From a checkpoint of a small transformer trained on Wikipedia.
Size: 7 heads of 64 (1 for keys and values), MLP 1216 SwiGLU, vocabulary 5665, 34M parameters.
Training: a variant of Muon for these matrices, 885M tokens, 13508 steps.
MLP neurons of a small language model. Each row is named by its layer, matrix (down: output weights) and neuron, and shows model dimensions 0-127. Each number is 128 + 32 x the weight over its row's rms, rounded and kept within 0 to 255. Numbers have three digits each. A neuron's up and down rows have the sign that makes its largest values positive.
After each neuron's rows, "raises" lists the tokens whose logits its output raises most directly, leaving later layers aside.

L9.down37:101168143185105100084141135100145153126087074152139100159059120128065172155086084154070081169114100129160109171145117093136102143092103119120141149146093087179150144095088114132114136125122133133120139173156147157111141145121089160137135101132149090108084008178121116135098081140149145139122160085113106120149116110151166129086152113086122139139157136106100116119103121119159144130119
raises: "ms", "m,", "m", "my", "med"

L9.down4:103138130098117068095144075148125156168146127061128098143131129098091100132097122122166125155158126145179148093185107147136078142154137116159132150110090076140102106160130096135161100033107133196111132083116059134094230088068149139140073139109151153121163149090104128072114156142118177116138160160122144112055088189128130122120078067157149097130096201136130124161129044115162124201094
raises: "a.", "y.", "e.", "a,", "y,"

L4.down852:153108113134190190130174066091103088122207087102169096196169136097111087118100100146094136105086144167163136132127138154095109111116144157109039127108152097144130082170102112098117145098076165117095073109148094138154137124141142110165162136162147089191105080115099145140129102135108141149095199108094122132110153146161159084212087090165164138103130109143085111093093127119139111186117
raises: "ved", "ving", "ve", "ston", "str"

L12.down673:174096141151140110142123189148206103104123119196168154177105142115107086122099126136134074134197183069089113165096055076179134149148112147126118213100104103112068095132150077172144162157133102140110089124160122079126126127065118141098136147189133112110164102092130152151112138102126109131118064178162100104102143137076191102118122119141133140127163142090169116166117153181160158129132
raises: "ment", "ment.", "ment,", "ments", "ing"

L10.down1043:180185130138148180106125079097083172126156184139135099184104123122129125153148082142150107119132106088174080110138144121177073123138112108167123100110172108067119173108142134123143155134172117125145131138089113128099139095082169096095130133121094123091203159094086108125134124083090159151144111159160114103139143215168114149133166114132108090167135141160164129074141134145108110082070
raises: "ous", "ou", "ouse", "oud", "ose"

L10.down707:102147126108142152160141154104149144149160136164072135153161127226151186138108171083113168141146172136106099131128118087106166139150127110167079155065106116080073131202175120095137077190150144114163142095161117052149158119081130116120136149126081120204155154069105156077103137065152107098146155101132120118125138125109080137103113079159097181138087103101096141139103148171153142147099
raises: "get", "ge,", "ged", "akh", "ge"

L2.down545:155103168181150110133138128129185148174175109167146145087125167121126146189109115086140128082155110015102145119151163101115071112144160119142203135111156086115114152127197153132110115155155121118200144143091117123152135026085151059125145110125112121153131141137098191142140129134123144175125065134127140174140125130164113150124158144143123114105136110130047129139129079116155087089113
raises: "omb", "umbent", "ess", "re", "bre"

L12.down688:105090075079170149161162079128109167092156107178131163156086113108146125172109125100076218133159148101165146112135115141111087088130134134170072055116143063108131170105093135145114148117113148146094159071185161171146173094137129197110100150114069171147122171101134156180083106122119124102155181159164167170073103161137096177148121146106119144075101136062181090078182117130124152148103
raises: "acing", "ele", "r.", "eck", "ober"

L12.down1171:154122169122130074141108113117170051130135111190176099099148105145105079143128103074112142135143102105120090141168156118107125112129108101131147131155175142100174101158045118136129159120146160175109131150102137155138133149166086187091089113183171166104106184107174159129153098134125131086116148134095131106122107194140075152176152101150094099098212085093188160082119105147105129142092
raises: "i", "h", "hi", "i,", "i-"

L12.down404:128124142156093163111109119139101124139143110121169084138086116144179097092095132146188160160145179101136139142094109124050121119164095090179108203024134188167145177136137152115102146111156113156148113184077173174173122140163155141179115150155100089134180065101089143115130143115120143139118071123110130104109143148137143123154179197113119165150101105098122119116108102160178100195119
raises: " II", " III", " X", " I", " of"

L10.down1212:145078119168111134056072147140136119060088101083145120163149178129090102165156168163157099106154096128068090144162166081131102112114133144122150110133121135134143091169159149088167143092145173120164135099141110138099122069113136124104128140138091158130162062171145159127094174142139132152169124103155123086136161123109107130111184122126127162129061127059110135145171114139107125154123
raises: "ases", "asy", "as", "as,", "ase"

L9.down531:132184111148160117103137099127162112113147120118064133130156160123124145116113138064107175070090100145101116156118122164159188148091133137124120185113178145098129117141114157165156137104087144181072169152125139167092167147072157121147059187107099097093152197109128104122143128131096160130191147116069197148117175182160137091126171167153103148166081143116213141147146135146090141158134
raises: "ous", "y", "y.", "or", "y,"

L12.down230:111093131154114173123143075093076116154171091115163128149121146138122118124184119096142137116129125105154189175122101123104124118115122095069134146143112147123153096152153113135137177132105102143125182160150145100135122165122117143089144126146082216124119111141075108132100112143125167145147195114115094162153151174132146086113180051174105084146118105159123152145170073193167152159130
raises: ":", "er:", "s:", "2:", "):"

L12.down1149:177145182073179113140111174079151097144134143140065183170110056082136107099098143088154099133186113201161112130134135110148178227138140138138084150103140107140077091118068158111165096142171131091195157119122142108151123156171149132097107128105106123099112162172125149132171097160108116118116102107137067091147118115125077100136153063126081103167132092156137131161142140145118107147156
raises: "i", "i-", "i.", "a's", "to"

L9.down686:152120096155156155176201123104141152141118140192152125082107133113118145126105079132107162121088087136129160130151126147066108090192071099171107124141154059124085153166144138104128128125075139156156111125166118092137150110059102150095108116106151146085124172092168114095135167131108159173144167093149131146132099186139089115188120145136132099163094123059120088109126131144132053133107
raises: "ge,", "ge", "ges", "ware", "day"

L9.down583:139206112109160163101122138128176155141166176182095123128124188179091113141103148152140094117145130148133076189181064195139141123109122140099160132130140167169122190163080105121149192104148148184120177091131119130128170119159092089127109090111126143185196110172129161149130180082071137126122056074194094166126170142139117135124074127131111126150079180123144107118118113095126066154127
raises: "ers.", "ers", "ers,", "er,", "er."

L10.down1150:114075151116155125100147138128120171096147143122080179127170121138098160173057170103105099124108120119128100083119127145086109112093149130110168168144142108121098142052134166132142172131117130150115116111083155137097125113128053153152151053147155059105174106135114194144175080118081079116119108110133120103094134155161182183086045118112120141170128174102150146082125097096181076134103
raises: "–7", "–1", "–16", "–4", "–3"

L4.down717:123255098126117148122168112156073159101135047119152143175128131157113066111066140145095163128139156138133135092116178144078116137159062102141148112117133120138103106158096067087149128123143107163105210108145122100126140165113114129118127138196139093119112113114091139145100127098144107115109166087072113089183127126125185191084086221137119136125118092141091135152149130140144071109117
raises: "ally", "ating", "als", "ated", "al"

L9.down710:162149133141084123141076143127066129142077100109161118192111094127137150076152129125095140160160134183103128095076076124098157123230119141129098161102148158200134057094127140045136113067119135203087122086118137162136160156104139103137153091145114190128102146141151053140135110090155098164129136144141180096138175190119165131134155137165139077103193147136130133117132137148166140133162
raises: " events", " groups", " films", " titles", " teams"

L9.down162:165185057169086165132093187195150145167193127095130129121042129148110110098090123142150120133109129098179184118112120125118143098150121162223102129155134152166084097118134107133102137132095131180126098101141161142124117127141172139111163096099173132103149131128182140164146118112159136172162152118119190126087147138082171105089076128143091136172102116124115138082138122160131154145104
raises: "fter", "e.", "ists", "e,", "ible"

L10.down222:178185076168122166092113160134104095139128121137181064127139193097170184134131097075101129162125151113149082135138095071088135108146043117106101152079092108119089106102092137100054119168113140200106174104109129170108132106158171129214122136135034096090070136116119111121121125107157125154131093119178117102134120205162136096147087136124116118114133167184146163189154159138116125141070
raises: "ively", "ives", "iv", "ive,", "iven"

L6.down999:160108102100159204177175175140130078162081155137141086141162141195093093115120148154172163069112163136100073132130086155111135167211106144156108111090118105147130083097138151114153130122144131118138149064135108160117135140098151117220160145098059118144140160175109191142102216124128167135089034145088127143145108151123127217114127178200159065070097161149148197108103194093148173175168
raises: "ive", "ively", "iven", "ive,", "es,"